MLP neurons of a small language model. Each row is named by its layer, matrix (gate and up: input weights; down: output weights) and neuron, and shows model dimensions 16-111. Each number is 128 + 32 x the weight over its row's rms, rounded and kept within 0 to 255. Numbers have three digits each. A neuron's up and down rows have the sign that makes its largest values positive.
After each neuron's rows, "fires in" lists the words (lower case) most often at its 100 highest values on Wikipedia text that the model never trained on; "fires on" lists the tokens most often at its 100 highest values on Wikipedia text that the model never trained on.

L8.gate327:127133097099107095101127092157165116127111127179144122146099119105094101170077177122087156106105105127146126092143109144205119104158192128090107159141064099157113119132115172156158104099174121183118159099123139153132126129134153098109096111125121120089121137202076162091141185101124098142
L8.up327:088154106142166107072078107116147143134134058162107133098106097171141115161139132113117152121096191160109085080134184153096077122136060090095169184174166094103140139105136144133130136109121135121104118104169160118162110105142136166129122081183138090127196125156113156125122139104079142103
L8.down327:124148133097076154140080151085139155104113094094052131134152089142138084125134112158098153178150125159082143126115070148123121121123140099059142170133165162101058089082161148145122109114069154097145173177113095134158101140155090094174165124145126121119180130055153135105087070155149146115
fires in: "first", "second", "third", "only"
fires on: " first", " second", " third", "om", " only"

L5.gate397:084150097110115085172170099096155149072119182178134142145097153136165098101052168099109116100141140170143103138117102140099120061149078127122132118141212109110178145163129043156120122157084123092138126148087119174194089154145162176098119167047143134118135192089134129145096145109045130177
L5.up397:084113093141115181201160117111176148103145153099126122110074175080157095095080087124081125074113160128139126099153112090131146186201114150109146124127176162152068182100115110127089105152143160108098122117095099103124144124169130139107099125083149136138113133162112122152122119115103175107
L5.down397:172146117151202153143099187132093112158132121068137118171152160141127124086139142204129129130144085112067147092124171125129093081123157135191135185131151089137083119147152104125109159161124064103152127177142088161169118166095143122067108076127103135172138139115150091154175157177105086217
fires in: "is", "be", "always", "tries"
fires on: " is", " to be", " be", "s", "ries", " can be"

L4.gate313:076151190101151177119138193171097146167114140113183143057112146115134137138133082140155119135128152085116131140122168095103100164206089139120144133124128131157121148127135080119087156189092119091121106121119141103136124200147075136122203164123154116168127189115139162116070147125120151127
L4.up313:068155168084134150133082121148109116132184158128128072140078173105146168138080127144150125122134106128110108105129147172157111113244067072117107113098177074179113188136111132126150163098107137144097085114149113152137173103106061107132144147109176085122083165099095182156117142226152197142
L4.down313:123173161166143122162121140128144219154085114102102116136053155089103152070081159181157129108126085132129141101127139126172082058175111166157167126162175157159114093125135124084136097120111112090091125097121180162107049184207109130107184125069184132127103136158119069162129037125111137157
fires in: "be", "also", "begin", "never", "always", "still"
fires on: " be", " also", " to be", " never", "s", " still"

L2.gate412:058089178155110157124107165099096128109160171137138100093166089123184148106095127184152154154110097066142050145186123135141041150110098080149157150132078116186172110191144142069188140159091152171109093129135174178093137174154130143106122132084175124157083161114163122139131163041136087095
L2.up412:141118161121106167106113165079062122143106117111183118111088144092151142115021137133135117166120106065079140147153090138136114113211095087122172135144129139159151134160138092097135187132159190113133141182174053117114080144152136095091110129084095176169071068167163069154141161136106066092
L2.down412:134128121122114096068160144116127090095105141109120104088166175085128127039131113128097116131093154120162101120071100089144069139178102094120168123124049177152124136150081149109128172166056147106144091131154097120109144143171058127124106110117112130149180151091099183196141189167107105124
fires in: "after", "early", "soon", "until"
fires on: " after", " After", "After", " early", "on", "til"

L2.gate304:142131132082197183110128104138145082139159140068130142135142128113068132101102148092093179132152096139114078132169168176051076158161080109142202125163143120046113171138107129120093112121121091160109141097122148190146107116119099100152100111142135177116147138212073103138097138131102078177
L2.up304:131143173111106196091138108118137097153123182027131194139138096091117121116120134126110188147120125136126087176146143171070046147144116134142211139186150098120129187104146138130101118113120127130151150140113118196152112098150080073116158101156140196116125151151131113125100092160083082166
L2.down304:187142161106141086175164116123134180114137120130112133145136076138142117091171121109187112126158124091154175144117118180113171153130115102181133107145117104067194161096081140162150095113127141144176113103122102066111182140074161162171134091114109126174117107117110114120162106141099143097
fires in: "name", "season", "region", "series", "data"
fires on: " name", " season", " region", " series", " data"

L10.gate215:146089148179128149160144124152134120124201126096173096076099089107113110106092141105111167150122108155181118149127098105151098152066129151166113159166108101047128136143142152168106137121108161102177115075104069119120133157215088122132083089118131154088103096161108117137113067098101117085
L10.up215:096076159129138141104157169163094104116095148130112114141115120101208145103106154140143209082136105103114123077125151106140144189115128169122105119158160151175177052114133145098090130118089084120084141078107130115131074095167124129119109129119178138110179125146185092117105145078123063188
L10.down215:164116126149126096062199137104156187190129148178104158168104199130171160125127087136099075149125131031080061162108091046092088090134145155138138116146130125155097143181148154160117126118136075102124064121160114104137168139108180133139202127174077124123114098130095135137135084161128153175
fires in: "in", "at", "won"
fires on: "In", " In", " At", "t", " won", " st"

L4.gate277:131134149137187175147146097092131118095090084164146080153114135201146108107144115111148117116171130155175168157090140139105114122090129071132091085152053115074152146128113142171126099113161146174143129142121130119034119173101128133117084105122139107104205070195125124091110196112109173160
L4.up277:094092139114121134158082120133072184106165182155162080077092114153116142151172079173150164178142160132093157087000131153095104101165095088116108131116083139110103061091122127146149068163170121106157133115131124084142091156115109154084132161124131110155167100138157128137158166159095112147
L4.down277:164135149129087088109107113076083184138213147124190126211179127153127177090131156135136154229140148075096109163104166071132112129117110109097101107173123138049184150182127121133125089133162161082123106139124148162117094098115102142119105143127151124083145124144112076131146183103107080145
fires in: "it", "get", "cut"
fires on: " It", "at", " Met", "ut", "et", " it"

L2.gate75:188099089135168127129135095165054154174100107124120137156157100113173138144105147135134136122180098204166111104120097100117131179136139144121086111129096137164098163160125078158098080079084114038141172129119067079167109118123128100134159155093179109132115088150094076092154177101075135058
L2.up75:107121116113142158172080130119136117124155153221159144161163144155124156144134130088169119147107076015098130137124161140135087133121104117114164152110111130195152113110172079114159135158144123135103156133134159159155085156134102151146100092126112102097143121184129045117122121121175098116
L2.down75:126142162143136192096150212152065174136124145087138058139072068126195106110147101136087195132097195117148153158127101125085101163120114111136108134130069116122152130119124138114047096098093150122146184114139127122097133092155147167148144080089122128094108090124154158133101181134072103096
fires in: "service", "for", "force", "forces"
fires on: " For", " service", "for", " lim", "h", "if"

L2.gate145:080069107129059145156115180170115143172150131163185113072129144154139120092155154172086136105108102133129171178129118109158119154146123156190172134126063166175092062155159114107071136129110154159129107110158120073175162105175137155140171113112116158060161095074166172162111077089108156075
L2.up145:113084122152112123142144192170151126145125124149194082071124160136114093124142126147102065165057137158122220132130126138086145151143136146178192159122106137147130087105121093142075100132070088083082147101180129078182176137152169181139169164099104152107167131086182144186124077104132209111
L2.down145:083102081164070109070111177126137135116138093106130109151116138150171099102091099161129107092156180108112182153138140063087099174117119142144161118143088160176116068156150063145107118100129120117142113125125156087171136137129107131171148118150132177079108100141106141131055078132138161143
fires in: "in", "during", "inga", "information"
fires on: " In", " During", "In"

L2.gate379:189151179125087135149115121126122148140148101216093144094135124133118138132112116091127145128180050111104107056117066214121162087170171132067117171130180158116136164114133153165130108118157158085210100148117095129115132178139153084172167066130108082136069104135066100057116146122148087061
L2.up379:124055214156181152179176126163133136148112170149097135120106106116084105194092118132137124099171162111116141118160087138105138090196153141132083131126137122116129133154087128205152141126160142096195092093115112163104190165108129064191211093124092119175062173160114103129128137138083149103
L2.down379:078129087082066171099135134115111101139106067175148130103177138170128169164107115136101133105137038075139112140148115150065182123168155079102133170194118108087124121134129098141117097091126169142129155110151131142076119117167139140117142060181169139173067075089088092111103131129106129096
fires in: "states", "of", "united", "best", "role", "english"
fires on: " United States", " of", " United", " Best"

L3.gate157:196128199158065153108119097094122203137069109167134176099096134110130089140136135128133089119147164142163140166113123101142123116173166142131168110157107113113128119091162134149123118110097205119121133111132146184122137123162235134091132186102168146127104107118101154137168186087116148188
L3.up157:117114092115155223141202147178175110122131141142091193063122116119111098190141082133137167085128158178200104167104164096070133111159153121099150141128148098086164105041162116163126162207085126125146116138119168127173151115110134165147170100165076081132145162101133138157165128121147137099
L3.down157:104121102105121120111135136126129119158128117113146169169106114106126130188125122098120171137136138105158143104070138084123145120125117101157161192088144113117159073084185145126145099139169119142122115102108118108145131101090057148137100111100112118166134114149147090132139070124176077079
fires in: "states", "united", "battle", "southern", "central", "international"
fires on: " United States", " United", "attle", "outhern", " Central", " International"

L8.gate38:171124085220102087097109166147065120138195106109141128140095148150152089127092139128084128141167132143094125151108082138116125080143120124079115150134162110118066121087116126110142118126112138110151155081103104123095115159179122130113088125171112116121144141146181138160140120154131124170
L8.up38:087143097123088054073115115144114123148141123089181132150113119128119134040182096140147142099140171120104154102125150086137109103103137154095160103098194093166126117142105115129165168214139081128156159144101063174144104147156139206146153112163118125163121177133088158136117137158142141130
L8.down38:140130150186111139095080076126084149124194126109113096111135136120118143158163135173104088124114154130047209164167122060110147125131105142137133130127107126065089105139121106116136124120143121123119112147137122148115065126188043156090100143148240099097093087137122149104120121091117102133
fires in: "have", "has", "it", "had", "having"
fires on: " have", " has", " it", " had", " Me", " It"

L2.gate395:091116138116080109093147119117144199083082134168144151092170117181103122140117131065089095054160120156172092127099106150118119062088066084131133115144131118089108082119129138118189143114152117089150115143157096121120126141193112118133114152118216113126140089129149158149059125119193110096
L2.up395:127135135173207098118122206101183073066087115093109121116089112150093099132160063138095100088087136167099142166145107157084064134139111103200195135123113135132112087083095152137187154142137176106131114138110111080095126125115141135080141104185135122100120117183153092132116137125145131120
L2.down395:168075162130123161095181128124161135068077116150153109130135072150083085105085103133125128117099167075066108139135121132107059132087098103127146111150103146143101085114135185116150109093152140058147176201149105103142135115146079099119105147212183148044077100144079153115076142083172139135
fires in: "a", "an", "played", "served"
fires on: " is a", ") is a", " was a", " is an", " was an", " played"

L5.gate366:129167120114107090115108121139138089113136122138125128097107078229126103108124139146139072080128128055155099088157077137123159105153153114117136120073136137094111134140085208088139141145107129085133095131078145144132110188141140124166164101139130127136178068105177137116152106130219154129
L5.up366:175119145141096095116117132133134128136144089113094062099156155148102174157066115172108148107124110142139132150147124117083125141140154086145084134108139128113134178132152090123158160152115175101160149182062089096139111152182130135125144088131211170142124080146084138138042092106143103228
L5.down366:186115113120103141082113089167144129075165146104111181119061158146096127153121124142077113128150158130141137158042187166151132107117125134140149136132106139049163068115110104134099084107065194103115137158104151129158114107145126149152127135140156060121088119183128184088098078157126142127
fires in: "a", "the", "an", "based", "has"
fires on: " is a", ") is a", " The", ") was a", " based", " has"

L3.gate357:087081138109115127145113105144149079096132186114146103125178189137132088133074083117127187176091128161107146211149146168168100107174100126166099188118120136168141096124147131111147142141185129160118148078153115118067140139183145112155145128140107120098156161100171085152120157154079141127
L3.up357:120064123120122103132085104111144076093091154112163066098153154107120095164120078134159122168139096134087158123170122178149111133163107111129136154119115135158123088121129157061135137140207084191181125114159136144075167124125144128129160137121135090169176195073184050121106087149111158098
L3.down357:140132107133150118140117159159137080168177143146138073154153140103132078098111125115113141143055145125070128206110104127150128141134110172125087154141033141144114155112174108087192136141099148156111138079134146086098134184160147172157119138144109155120152131131115178145126063140158107121
fires in: "after", "before", "when", "without"
fires on: " After", " after", "After", " before", "al", " When"

L4.gate51:109101143118070124126164113098089113122131158065160154119078147135170072091101107109135089148135122138085138096167112132169100209122107109037157110119156061097122112105086173135171159160187149141110183142047146154105137208132160126101142127159154136127120115120070077134100086142188105134
L4.up51:119115091156071094159144109133077116100167157096161097116108138135143088100130105083134179095139106158111203091126138139165105198056144087071135114114169085097097112073126161120158221132188147141138205145062178101098104186157115116101130067157126106114135174139118108142123080182156116147
L4.down51:098125116104087159164165081074112161132150140051124137113121109120157115140088143106144074207155107134143085148175147109083136111139111081066101113169125139163171105149098096097165134076126150145119130139138162079128137121032126090146147131090122131141099104110141098108101081138165111217
fires in: "they", "greek"
fires on: " they", " They", " B", " G", " b", "G"

L2.gate124:113123146166084137171066133125162169090150137158092111135097138137128114104113177119170141127117123130071146136109143093120168141177124095075074053163165109120184179128086140147075071208107123126154079202095118140114168120118090185144129131113117051148099133135158124134165167161082141161
L2.up124:065112099135092126099130101170124183139136119083151130127093154138162085059104200109119153096085141169099158110153136143134152083166081136088133146155160102100126165127126118124132122163133135142121145137030119128145152102106109113164129147089097073093108161112140078145110188129147089132
L2.down124:118128131147133151096147141128095228125161108159169100125139080133160140089101133120095110148124069089110166077129117089130130114122085164090138187154134119114114064154149161105179149099072134160082148108105141111120179109120145146124153159122115160087119151135086090136046127067127078162
fires in: "they", "is", "44", "be"
fires on: " they", " They", " is", "44", " be"